config.toml
n_layer = 16
d_model = 320
n_head = 10
n_kv_head = 1
head_dim = 32
d_mlp = 1280
vocab_size = 8192
activation = "silu"
norm = "rmsnorm"
norm_place = "pre"
norm_eps = 1e-05
positions = "learned+rope"
rope_base = 10000.0
rope_fraction = 1.0
qk_norm = false
attn_scale = 0.177
bias = "none"
tie_embeddings = false
parallel_block = false
init = "normal"
init_std_qkv = 0.0334
init_std_o = 0.0334
init_std_up = 0.0334
init_std_down = 0.0334
optimizer = "muon_variant"
lr = 0.0064
weight_decay = 0.015
lr_head = 0.00527
grad_clip = 1.0
warmup_steps = 200
schedule = "wsd"
decay_fraction = 0.658
decay_shape = "linear"
final_lr_fraction = 0.1
batch_tokens = [32768, 65536, 131072]
seq_len = 256
doc_mask = true
train_tokens = 648600000
steps = 10017
dataset = "wikipedia_en"
MLP neurons of a small language model. Each row is named by its layer, matrix (up: input weights) and neuron, and shows model dimensions 48-175. Each number is 128 + 24 x the weight over its row's rms, rounded and kept within 0 to 255. Numbers have three digits each.
After each neuron's rows, "fires after" lists the tokens most often just before its 100 highest values on Wikipedia text that the model never trained on.

L7.up848:123137141120166175200148144124138102113145156097139112078118129157149128140142150118151145126147131100131100104132101104128150134149130125130126104136122151151130157155153066128115149150181116121094093151138121121110144154162193130117155091145135108137110147133091133171105142133089138144123137142119142124143152140122150154097131055182151108149177127127126106128125070183133145099125
fires after: " |", "|", ",", " Ran"

L3.up1218:132106105128126113137124094119134137156098137134179101148122114101115133075156154124126157124125136147124114137170103163191116179102102154137155143106078158100120132111150147124128151141152086121108151153115103170126166134153130146145154116140145124110137153092155156139132150118097149139098085167110178152124097104116135162147123153112167140141142097141139134135122131134125152147149
fires after: "|", "-"

L12.up1055:119131121113117112121098123146148113134135168188178136150098117131167128156138108149108158120157160113166132083151131131149062134116131087093099113137152158176113103144163194134131134098117151107148160130117091115154138166117169114154143107126121152137109155156090098116175092132125161119122084156150110129125127158140146115132128128126131147104146123154131119091120124136075156144141
fires after: ",", " 4"

L2.up110:152116124146126133099196099099099142098134102130177111141072091165136106107107123130131121086101129123141123132127148124124147147148136146174111151081110155104151131124095134103158141121101151172156135126146163144149109092129142165119128134124132121118107159102113125097147164097147168191109120089163098150146112140134071118137117202074173151102153163132142124127138119162126134153100
fires after: "\n", "\n\n", " |", "|", ","

L12.up928:092115117153152150088151125117121079091158102118126134114112101119127123089097128088128136129162113165124054127181138138138189120155100136120156146100165139149153133141116139131128112131142108149190108095100145114168093098135147141112141138144120081093134187133125132129150132117106113165115110114118133142143160132185126169088139135194098119146127099196142108130146072128141111083076
fires after: " |", "|", "-", " the"

L3.up726:068156130103117112117114131116143131100133086149137101148097133113148136097137122136138136091126147149156135153098109113151108145115110138135138138122107090097165072132136165154088151096135117118122118076139120170104145100108114140151168111148126126103171178135113120185134121108089152161139116107109139130101151107135108132132126132160141145151125136154135127126082127108137143113097
fires after: "-", "|", "("

L7.up277:135169141113110120105155123113114119055118129159103152113154104112109107086124139154113138156139135120124144105132104145087107132147175093151092105150102161099150108117110157139144170170125095157138143140155153163144066116099144126139154126125106159161144107113105112128131116133100091156170141111084142119120138135117117147112164109126075084115119121126133147113081123121130143105130
fires after: ".", " the", " The", "The", ","

L2.up661:130137150157150121112104129152109122089061170118121115135125128113140120126146143133139150095150136152149124116091126157139149148113158144121133138125120125146170129113096170131140096131083111159141091140091090138094120136088148122120113129151138179064136115120131107155149161144159142063142134117139145103168110174109105155082122177138069147159113142153150133129089115133143086089120
fires after: ".", ",", " subs", " ne", " t"

L2.up573:110128141141124116125104121127107132108126100153088123149140126137110136100120146135172130157117124138127117126133080135137102147153126178141110158107117098142104155148055069128126092106141134141132154134121151077119138134117115136180128144115090182100115104101181119073115142132157090113122097126118068112114091124125121143164077111162147137115134165163156116154159113121123140107143
fires after: ".", ":", " –", " the"

L6.up1116:086145168089119124120109166142126115137161129127111138126155100154133113138143132120132147111119131153098144141172149136058099146123062124125124135100144137119112178125147109134134112121126135115116131157123112176104178137127090049079144140139140185131123163099142152117126117120110136123152116128153140133128147148132061156126170135136114119128112169129140119100138116107141150138104
fires after: "\n\n", "\n", " Turnout", " comp", " en", " ab"

L3.up1065:146145128114093150082122151106129113160120108144150095153104119097116149099154137126118117142090160133129115145131083139147135127116121139118181121115086109135162123104151134117103108125096096155100136119113101127078124119113165126070150115130088148124133125137094092163153138127112157126114060141134106107114101173122124112157095119091126119127103147125112154138135158117161087165139
fires after: "-", "|", "%"

L6.up833:139134099125128129129159109126108104110061101116079106095151124132160143129086148135157151133109133164087086180122081126081132116112097129107177113137152132120120139162089173123137138138128126145134123112127108167119139171141119111147114129106154131143147141120101131127103173145109095155125154117113144158114108113134086133129125124142150107090114124118116104140181146134125114110157
fires after: "=", ".", " as", "|"

L2.up319:104171141109108100129114153157100116097128106121117143118125117109137145127138100138136165107124111058168115165137140110150159133159138115110138115150135122132138149115095108125113154139128089120113151092188128123146123138132164116151104159111133134119076118137150081205172147173181108109135178123087142077146119136126107100136118099141125128146112122130164136157142089128123121136112
fires after: ",", "."

L2.up493:095121085151116117136129153137147116126163130124120134107122136133105102115124112173115128150134097169126117169145132089123139130110131153129155124106130127105159128126110134154122153119091157114100156100145125149139153147162142141160166125099122158121169151099134146156138121116053167140119135163138131085141113105151155133141095093134120109140120120144112101099140103156136152072168
fires after: ")", "-"

L6.up471:099130124069127107143102148126090124139129132157127129144105135159133119082105113123103089106116091143158145144124119120075133138167140132098104169146138151144139114134135154132139132151111198134161121135128090144130136143145088121093107127128125114077143139113117128137114193118172097157095127119145104086111149108152161178123132126130151134120117123120072121103156121126116129140116
fires after: " |", "s", "yr", "°"

L12.up775:132123078139156132092165109168180098115122132124158117131111124097131113092108177084138147121141146159106124118066146174130139147093157080155149090146122144128103172097116132152121151129145136092106136141147089135162125154128149133134152164128100114151131172147119170158171137090122092122145138191090174126121119139144082096125155119143165126131159104103095108130141112098124123101147
fires after: " 1", " 2", " 4", " 3", " 7", " 5"

L7.up625:152167129170118116153121113085085095125109159153127122172127156082128124127115145147137134128128100178150120174111124155146109134145113116132101120141138084156121132111110134152091107100111137105090133088119144113101118089111121130116127168134139142119145136093150123118101172087117155120097171148126101127153139128130112119130142175121138140141090147103137128112105107097144118102135
fires after: ".", " Inf", " based"

L2.up657:145137119120147144134146085172140157116109177135115114086113089147108135140206128106130147128160132137098155125127114114118145101116116157095135132085163136111155121139127146140119122124137156138082134101121138170181149088113147124147168132134161122139150154129113153095112092142144117149146149124119170127124149144124103125109085157109137151138089138125136124178138099135116093076130
fires after: "=", ".", "-", " the", " ("

L12.up350:079122121143111133109135137137171152136136138146076139100117119144134160121095152098092131094129085127133141204134142109134124167170121146168151126157082115152106108141113083153148130154136139049124112123146112144143121119145103094136113132152119112128107131138124109105093163161158097080120123153123089139142138089178135109130151105129150132146103097116112091101118127132164101098121
fires after: " |", ".", "|", "−", ",", ":"

L2.up968:129122124125170142122115104132133168069139129066119112119135133110142115141105138129158144112130117189146156179118146138102114117163149125094119132092141125144112124118107166113094156127146133119100111142175080201137164137117124134160129136129100173138128117152155135089112123098127112103109167129151107116141169173100094150133149136123139116144126168115120137116153111136107123130148
fires after: "\n", "\n\n", "\n ", "1"

L13.up202:090132117109104143135161157132153118165112126132098151137095137167139136106112106085130160105092112117105153161178128117098108120114112157100154196114094113132134140145106152119138107147126166106119147097142058074155130148155064127139130108115110115085132118143097111132127144138124127142137115158117097109156122088159138105106101121143119138146109160142130088122153086136159109099121
fires after: " |", ")"

L12.up122:119120122167130162130174111166156105106070205131089157125137110155121124101129131121156162134110089099142135123116180189117103095117131131102073089110152139143144152100153126092143143142135157115119162124159135131151129149115138113095134153136088106121084135136113127094145129118163152127109148145092158163113096113152101133137149148128139142130113136162096124137160135175144104091116
fires after: " |", " 0", " 1", " 4", " 3", "\n"

L6.up975:128109102128108107144102120156129122125141126102161084104079151147145115128157115107147130118093150129150145129163135111127114145112133046128102146102122170125103131135143137165161094108108122136119099107133092163117146109148151159084111135103123160124118124122132132099079139118088128096156128108133170129139143131129140132112175139127158129120115148131155143130119151118163126175084
fires after: "\n\n"

L6.up1221:074143142110076170137114119112132099123117116140112105097122160126137091117119150131099100102147087099109148158148184128102119089144140150110140145124121136155125146104161133114134165157159179157162123136164141154144131145167131126100111139145117121107133140151137177151153155131139097137127171163120116165109158149114144117139118126165154141089130128148118133104156165134137117133105
fires after: " |", "|", "ni", " Kon"

L6.up676:118124112179139141164121139128110102161146099131114127179089144101091095147106101144109107168139126090114077165136103128131137162125129131159113147138119182139114128098076094188124103145134151167172140157166086153078157134064130113122118107166134124088086092121097135148122126143132115163136096153115151103108104094136134144117135166148118144110088126133111121114115152119114119097119
fires after: "|", "-", "."

L3.up907:121114110113125138093122112151124140126125193155178113142141132098159101139129112113115141121121133109097132169138121158183140118140135148140136146095140128121136145151180169089132122117112123164152134114104130117115093094120129089161132099134109113133099118095135169123115154167141129121168171104160117108096155148118162136158156144123127131134119122165145118116138104148102137176084
fires after: "|", "\n", " |", " m", " Candidate"

L7.up756:082108148168147121165184133121142104131131107137145098116099141099121131153153137114145105131141142106107155156105164114120072151110155103128124113132142128141133171167125164116108073140135124177113118158129119165101153152106138149148148102096125121104170152069121108113073126172113150160155114109109131171127143122102130100119121147152170075089096114127090113120135133115104124115137
fires after: ".", "–", " (", " |"

L2.up583:137131125119056096117160097139104118124132118095118162114139169109152131106144147097145132131132124136146107123126172118175091129114122117146108115138114104107108137100145145125103101116124130136120167180113121075189134137125202109125151101181156136144121102144135124135102132109127128107143145135114142137128135115109165081124115109138127109109151114146132143128135118143094143126134
fires after: "  ", "A", "\n", " A", " as"

L13.up533:120142150139095122067130149126140110085110152164125113099150162157110077144124159142160105085158109124085076145127120171124130148112090099123140154115106165085116119138166088152116138160130110087130114120168113165120106125146101169092160148141124143103092137171126171147135185123122112143120105120092093091157120107123110132106111156131139110141112128120104135156141172156125110149151
fires after: "\n\n", "\n", ","

L13.up528:095116142150139113058145100184108118112113090097142126164122167092109133105071162143165100164132160126117170154088106115113162111070126162107111096123110132116106145093078113163111127127120132142156160133155124125119139149158160181137148148095119137110157117145139150137100155140098138118147126134129095095147098115100122125147188139094147137132095140157151141127095115123088155136138
fires after: " 1", " 2", " 3", " 4", " 7", " 5"

L6.up192:148101133141113136162123148128158120112143116165092107093115105134091108145120117119086101107146104085097107150136158125107162180170152133158134124080136131127165139101122150141136124080149144105149124154140081138113145107090118148120125083179128123135100157170095148130132192116127124137126108154108147123111089101078108181146134155099142113107153114154168154112105123158095100130114
fires after: "|"

L13.up88:145128144124089161159110146124149096132102131166101132153130113135088107080140149125170151124098129162136100130099145133078160120116090132145109124154143140151136190181145156093143100143161159138118156123128116162108131144112114116141163122112107130149174127131100125120085125125121126116119088120130107146181089123140120117103147144097115126117139120128082099131121123145122134142151
fires after: " 1", " 2", " 5", " 4", " of"

L3.up872:124128116115114128124130157103080099120130086094090095131136134145155147102156120091148187114147114165157116165129122105124128102171125142130154134116087101115105188130131161146155131124149149128097046122144193135149127153103138172110127184131147097124151142162125141121103113127137079137162172112142158134129118138142129136106095110117137149148118122115095149133145150117072121102154
fires after: ".", "\n\n"

L2.up1031:135152139103118136124126131101070118125168137149127132127094143157127176124154145150136152130148128164135142122128108107107129127153173134113129144149146154163146113118150134173139151112103134109154151088145129144086132131117109181147138127118120119160143176111085094142107104116128148148114183145112117146130084147156126162128145158125142132150090177129124142114119127122083142169104
fires after: "=", ".", "\n\n", "-"

L2.up1124:145149128140131103148070126156115158169120129113125127125153129119112120131133137121113111127150138123124154138116157139104153126166163119130132152088125124087124117119150083147142095116093169127111097091150114137118157101117084125104196149112105119084087128138128152145101117102161095147135126112142136141120160114172111106147122196141155108109099149134102130101140135184112150109113
fires after: " (", " \"", " In", " ch", "\n\n", "La"

L2.up872:141109141099132136122162098118156163135124135095160104170127108116156102103135109101084158165123107129170128142120117139165118124112089128109123110096131139112135121113099110102101078132114128134123105119157074180137121089093117146123119138158154145121154134130150150122133106111128170133107113102140174149126138140110114176118111101149187154143152146158144140128166123132158088136099
fires after: "|", "K", "-", " |", "M"

L2.up189:153140111108123127078138098150122057119140129153101127140125092115134130123156122109131158155129136124151170103136148145123099118155148102118166118161121163134135116153108131141182111168134119076134132108149147107081137120155178140149133171090142141162101168109134115148165126130113146134154122128175076134164153131150104114135101135137114123175151111120135133127148110132127134154155
fires after: " (", " the", "–", " \"", "/", " |"

L7.up999:134076128142129141121163144127136120143132128104108112090135123123084159101143137097153110144163127125109133129094155134155086175121176131096105129140126125149131145115106123131106111134139126169158125168157117143101096123118135124169123161130139140146127154154170109111135152156166105181140127122115101140137095147127142141153116141152127142117135085133104111144101102126142116161148
fires after: ".", ":", " (", " to", "0", " h"

L6.up17:179100118121126156113115109162146078134157105123147131133139115123137104134154170107147139137112120097162179157149125160073131147145140109110145159100158164134131167167155144126173118079104092141125120125151135118141159131090150106075098167119066139126103173178096112135119119127148119173147136113128129100093162144136125176136156128135171152120137178125176130133112089092109136111131
fires after: "\n\n"

L2.up43:097148123085121108124117163125085096128090125142110160125098100148124119156176092123130135114135133103128136112130181126115165120154119092089171124134100139145128096137142104130154108156128122109121112125101142161105132119132175106152163161086124123080108161144111118147160141129166148149165099137101131106145174127093112140141120133123126123146175122104108080125133113140117159130156
fires after: " (", " |", "−"

L12.up532:106112122105127159114189138150145147119109146072073142152127142112126105143095116167156132157137078124131105128152164108112095136184114121101137141134100141141152121094115130167102116117152119154099115139180174135172142136140094092145153146153142136104147154104128083144107122107161133152129154120118153134125157160115142088142141123139153128157117145142123126095145063116122119151102
fires after: ","

L2.up644:122157083104161169114123133137088155153134134116151117105153107134118143108170163099140137112157113132140180125149121179126152119138152085133074133147134144066157103136092154131106118165115134107124112069134169126097133130097096138132139147119190149116144143142158115144140131119126125130129111064161108150142134135153118125152128140129166148140085144143148188122170130137102165111130
fires after: "=", ".", "\n\n", "B", " \"", "\n"

L12.up559:120092142127163103166101096147140144098163134140127064112094120142084156164085145117122123147120144059160183109122171116112090113135158155131145140132143162101107191135117127148193132143154144130139118128125086104130156164129060131109125137139094119147130116151151142150141179144099143091103154152082169138161154126144092171100112137089121118124134156120118150125185138065117109098136
fires after: "=", "\n", "\n\n", " Winner"

L3.up1150:128094128191118132110127111135148132129145105121134167105148161144124120117105111181154139157107090106145151124116152108112126123151164098115107145120087136159123118104182118102135133173130120135102103125107109150130149159161121146102126164156118125156143118127118125094127101117182120111125134126126119115145121142129100150171106078112123100156132129095132097100134119086094100103125
fires after: "\n", "\n\n", "=", ")"

L2.up840:111136127103132132164104131139087143126140135068117134134141099104168154146146148152141126159118124144172141120154140103147092109105140148145107151134051095122125143141114160144123144087148122094134171165148127081122112097071132115134104154102085125104165082122109158121094130123120120103127107137143135143129125095132142148164114116166151126119125092133111127100093152148158154118114
fires after: " A", " a", "-", "A", " or", " He"

L6.up1219:148095144136122119148122131163102115100110109151106143114134111109104136168093184110133138111143129147148161070104119106094166128116114150145124135136116132108131150093118120158127132115139110119089088130159093152126183069094118159118129146119115126141136138112105164102109131123105082091157110138107183131116118183105136134131102134136153120105130156113147114124124133162073125129125
fires after: "\n\n", "\n"

L2.up1125:138136101124092126118131116149095119096088152124057121116100140104154128139129125127144119089115099148153118179076128088119123085186110141152100133069143088124173155091137128157108086113133124125133136085120142157113154130076116158107121111087121113144150134119145130110114136142130115122145149087124147152082093107114140184120116156129150136169119156125122109108116107142124094089155
fires after: ".", "\n\n", "\n"

L7.up587:161155140114147119165138095137105136175091178113129144184128113157105121135128145121127109125127120143113129146126126163101090119093111128142134158147098160145135093132147086144117135148145093137156177068110120109123104164065168120184154162119115133112148125114131119118145117114122092127163116128147129101169130150135125154136177101142162152148124111184166157159141152194107118133144
fires after: "-", " \"", " (", ")", "  ", " as"

L6.up1227:118105142087102119156131081135138093127111069101138171136118111140122173156144177120133124147103135159111160153165109145132134108146142124123115153086141158129108146141130153158139126090101115120117078092137079156177115093133169102119125136115104152159157141099139140129141145114097171144155126139107173131134172122168088120152114125165157125097133127155143160114109138114119143154123
fires after: "\n\n"

L6.up84:101140100109089150134156114147134150162122155116129118123151129120097120116126101109126131186148111138081093169126106132132125128112146141108152116106110148163131111116144143121086154162161139128173098121083122144109198119097113144121107138114138098147109124157128121110114207110137124118117145118108138117125133150142133136152143118125165136145128112128106083138118096127139141105139
fires after: "-", "|", " sol"

L13.up870:077138121112114101156119091095171127153150132132134137171143134136115090148104104127112116114123074079127144167143133164165191120141130178148133127127094104097110141140162133087173145108147140134156141164145103175127145134133114100123098129142093117147079138124124130136113160131138106135136141103126122122171104139090183124168142125101157147147158125181135099083104102145165148150142
fires after: " |", "|", " Liberal", ":"

L2.up1160:158116152131169143129131128154112141158119119149128141140122158143114156128151149111129135061146128135131150092138106122089153116095126113169133149161153163137131114142143150162137109131181119191166160125140121158124156115129096104143137137118131121132112110096072127132116166146129118123099121143096121137134137096134122141114142127136130111144084135119110128129193151093128118124096
fires after: "\n\n", "="

L2.up1139:121115135124194159145130098125087120105130126156147095135088145121125109130119134125141126146123117135153184134084172122175076136126116101130136146151160115120134157127123122119120122133168132125121143120125107151122092126129167128104155161127165136107113148132151137172096108118117130139108146140140119121121129094157110146146115164079123151152056128162103133158162116124108148145131
fires after: " (", "=", ".", "\n\n", "\n", "-"

L2.up1047:131161110092101118124087113142084141112131131136150103177134123125140137116116089057191113102099145153159161145117143148068131150133164144158082117088147124156121120175145146114145126093134144119141136119145143150090127098096149166123146111121114164165128112124128114115130141085132128140128141142164126186165157145102095143130100127110116115124136095178132126093137114137109104163138
fires after: "\n", "–", "\n\n", " \"", " ("

L13.up602:132187121163150111153147096130155125157148143113094154101118167118079108114142121096138123129116124141111175156099125103112094129137141154128106145124085145161157169146135168095157106158132144141146122108178108121174177152118133127167117155108093119142114172161117150162091107115093130155102106160117135121099141110161153124166140126137118145133132126127123141152136144107169167093134
fires after: " |", " -", " +", ":", "|"

L2.up884:153083140111162094127155097145082154086131165148094149147115123110097105121141119120143108099112150124092137148155139166145062153107156133114130124140113159183124119163140125140085134120139126132164166094134144092144172142141150113120142167141141117121103131119131152149131160141091120151148108129148129076139170122149123143134181135160122105136146146128105169099159106144159127139105
fires after: "\n\n", ".", "|", " (", "\n", "Track"

L12.up873:110092146156132104162119136145139124132095147132164123123122141146170145121101158099113155153111117120126154132124139146134116130114145153160182142115134098132122124087099117133125075135132162136145181083113084143149150151163133063125118104186165106114106160134091117153154125109158129130131108091090089102105139111104133132130131123130107108154136129122179107138135131112165151123117
fires after: " 0", " 1", ")", " 2"

L7.up749:148146161140158168148169135124068100215119179139165114113127101148134102158163166159139101121097164058094133128118104135088155130079127129130166138106118091155173121150148136143141114128138082159122119134165129130115133137096118166163196120142185117129116132134152130123121082112100149117157111159135106118122149157156149127125143118171127161129122134134138104130147114134095105101146
fires after: "-", "|", " unc"

L3.up28:128132119127082091134167120137112135129109135135110152127152120114163151095141140122117153116169144141150102128156129151090108167115125147120129148113098134106134136079147153142131108119114144126142097147092123109119067133088163116130132121087108113153167104108147140135094103123157114116104124156111169158111137104095165125140132164162093146112149098097096137085115107101149151076171
fires after: "\n", "  ", " number", " p", "eno", ";"

L12.up772:146089135166157131156163133117165120098118156128121114140128144130119141133116132115167100088151111094074130141104201147168134125148128130116164129125118152121165137166128116152111123127144100146125073131164105107178144140166119093164122144078181128109087115110133097125143146129166144138134112093126095137114137106151144136128149089119115099147166116148068149121136076137131135088081
fires after: ",", "'", " the"

L7.up360:117154129125113125113113148133124094152110125157118116080081094156125124155130187154107110156122126133084117127075121132102107191121121130107108132074176141120128081112113131129111132125140100131087085130199136142127113130103119137118141126142100071136144111152120127139160093126120089141125106119117150090137176125123118115135124143159149123124161105164119143126129156159090117099153
fires after: "\n", ","

L2.up5:184152129112178099117124162163140158155125109102110084100130132094129143142132103139148124127135125102163130141123119148081113144154147093148132096111124099134110104091090156138098135114141155100115130128128105128163136097135122149132165156147157155118150169138110123117097105156135130137164167149117155098144167158138154154130127100099153116119115089148096122139131108155140113148097
fires after: "-", " (", " \"", " sc"

L2.up250:158119098149105074143138151122147097143103137146130150157138147110089119094087121107130127079132140125117124129162162174121136151157118145125103147150174112159138140137114140116113096117131125126148114124165156082112129124125154109113144144162115147068113129112126186135110129171116156052138099133095131104121145155112131113155120118145150119134126077139198160087118107116145150125128
fires after: "\n\n", "\n"

L12.up706:134154117150120129071149151164132119116118152155107162106153110133108137139150117147143105119142078143105120104143125136110046154126131133128144097149171141087131101131152158123124135145154117154148110129111109149153124110145148133100149106165135152122104189146159098121089093084076130132160121152133107115115147108123101098151144127118131120164118136127134172105101134164070154084116
fires after: ",", " $", ":"

L6.up951:138093113158130133133115085102183147154134133093170152101135117103116079121108114105170119127162109131110101143134156078126129159147089124102127104142083076126097140147098166127148134111121081173088127154108102129133166095121155134147124134140093129112118164153160103191117130136152139090116105137118170176084108144084156144116133150111079123137107156110137155143155126119148134097136
fires after: "-", "on", "n", "fo", "an", "f"

L2.up375:138120152156136102105137155146046158102079140126102104136118167124136118112152106102179165119150080157155106128094139086135115110121092114092104150115125148101116111121105146141100128112080138148103120116173108129181127107182139145153130104170140123153112177132149135101128110110139115132162110099137134091143127170135120118144119147132109112166091122096145134143149123122077101135161
fires after: ".", "=", "\n\n", " Comp", " comp"

L2.up781:120172106116110154122127092148099163126096090120130112131122140103118109110126130111143171107125142116144122120151161151110137135123100117090141134134138094149135106112117132139113129187166162115154133116160090111160109140145127183160109167137115152115098140123137131172180163151121138131175152063130131110116139136158131151163069090125134101151134135119118134147118137100116117104146
fires after: " the", " (", " un", ",", " \"", " conv"

L2.up961:106116154149157142108126116099090112147128127128111104156140120095094136170129135091157163130107135104158120171122137118110150122142100152081131111125133144120136085121134069101131112086134140110130104165059064131145126142115142148098151134171145178168149133105149109134176121155126125164153146094166141093152157132163114144113114127178164156152118134188088137117136203145129129148160
fires after: "|", " |", " the", " a", " The"

L12.up176:118154127089128121123160121129142097128086125158127126130125148129109171148124116110136136162138099133117124135151140148154186107135138122083165091123154130132144121133116133159123153085150112170134129141080111075104142122130150098104111149099119156144106111103125152134110143111078120158125132104114188138096125103096131129120124113156111142135124140122182102141122098134135162149105
fires after: "-", "|"

L12.up1034:143105122119091153090162168149147125093142075126108128186109102120128079110152175144101159094120125096079141172113093139135149163061100154121141135138160159131103143155157112160135135144137121157110121158158087132116140124128158103121129186103105174149149131092114148094091148122130091142173098130131130121112140082122116078124171144159097159136110109141106141147118151103123137134137
fires after: " 1", " 2", " 4", " 7"

L13.up771:138129116153126100139175144140099125120139114147107138167189092112129097154155112112137178119113098104087106176135112116120090114072124131109114144109135173176141102105153122124147128155129091100131174158140099153109142146092123109148097112147119160100118150129132147157137152112127094136131104128126113103125129092111081079124091110156113125129176109114154152097137157101130108074151
fires after: " 2", " 4", " 1", " 3", " 6", " 116"

L6.up334:141113101083110156110157114108123119157119102139141101115129152147125184108103122128133124134164089136129154130137093161109143109135109132089143111164144134153132114170134152155127163132203096162124108144148109144137092085130185124083103149123097080120095147132137139138173139100118130100114118113138153127078107156085147160144159161116134107156127130130113119152116109116153133053099
fires after: "-"

L6.up1163:100127125140183134128139119130127119128127114160146124116093129114136118094156161114146119063103100106154195124093134145080143154145148131109109151092199153120097124147131124124104092124098092108165128109137113124109139134139093140090169096130092121121154101130127129134112139095113168135140131108122167103155115089144093126138165144172145145123080137163135166156127145120144113144118
fires after: "\n\n", ","

L2.up239:147153072136106104103135133145068133132112123146106093143143146143141156137057104118176142139144117166149133172132126155093134087121128146141099115071141091149151131131115159107138155144123168130127108141107141142118163157118134124124127178090159114120129114131121126126122115145133080126135136101145110121097141143134125147157131161146124151165092131143136127155134093141078105124140
fires after: ".", "\n\n"

L6.up1041:088139121098111133109121124127130111136167156127140102138163100134105076151106140125132151133163122168084130165143120127134173171173142128140154137139110150111135106149148136121101108143138112129141128152152124118178147112118150108123133182093124112156074107135077158099143139138149130139146134141081086095172101114097139140148130163165110150099147119140119160147134117153149158125151
fires after: " |", ".", "|", " on", " T"

L7.up886:161107126113105154136110137134130146142127139136161128129119121131121074143128106134139086130157076090122120116138093112134144151137141149153147102138151103128161180146122118135122120162154138123143133131094135124161052103155127117121106097159105133170133166144148141116138159103122095139154125103139136124116069164093119146119147072106102116123149148127119115109132131136165101127135
fires after: "|", "-", " the"

L6.up819:166138107116156098133142106164175101114092132138117133090117164176150130139135127126156123189147135134140176147164133148145091121151139076128152148115171144124102152090164140139157092158125120135104107149144095119123125116137132110116127123134155163084096133139120129111119128110091148104099109139104126091111125162117123123103103174113165160125123117134162157168131111091125140127116
fires after: "\n\n"

L2.up112:056097103127090137087124110134114130152111143165145126134109137106091127130094137138147129119174113098155146107115129161119137113150137101138109149132125156137129127128107139073103130120168104143122130140137098146117201146141137166116112095133127149126075099108131126120125108137099083124107111143143144105138165147103123124128119125100116109086111114159140125144140107133118172117091
fires after: "\n\n", "M", " \"", "\n", " Ale"

L2.up168:148148142133049139109159137098109116138169155060143089149104103114127155137132121147122159137152167155143113124106131137110127098159087115136146124120114114107165121122102141123117117134137106153164145135139079161078094097138105153109153127168142152119106134163161082117127117109135131125131135160157077105130123163123128112098165151163135162135133138145166110129113150137109125102156
fires after: "S", "-", "=", "%", "C", " List"

L3.up644:145144093108112131118093115114117124097093121116086139128125153151154094126165153124161138143148104157154142129099115087091165071143099134148094157079106148097140124106095170149116119131153155125116106126136129117116097153090139116107164123096153137138137179123165166125097089127152083162181141125147154090128128093120150108132137118124128136127073139152102144138117111119132145150105
fires after: ".", "=", "-", "La", "B", " |"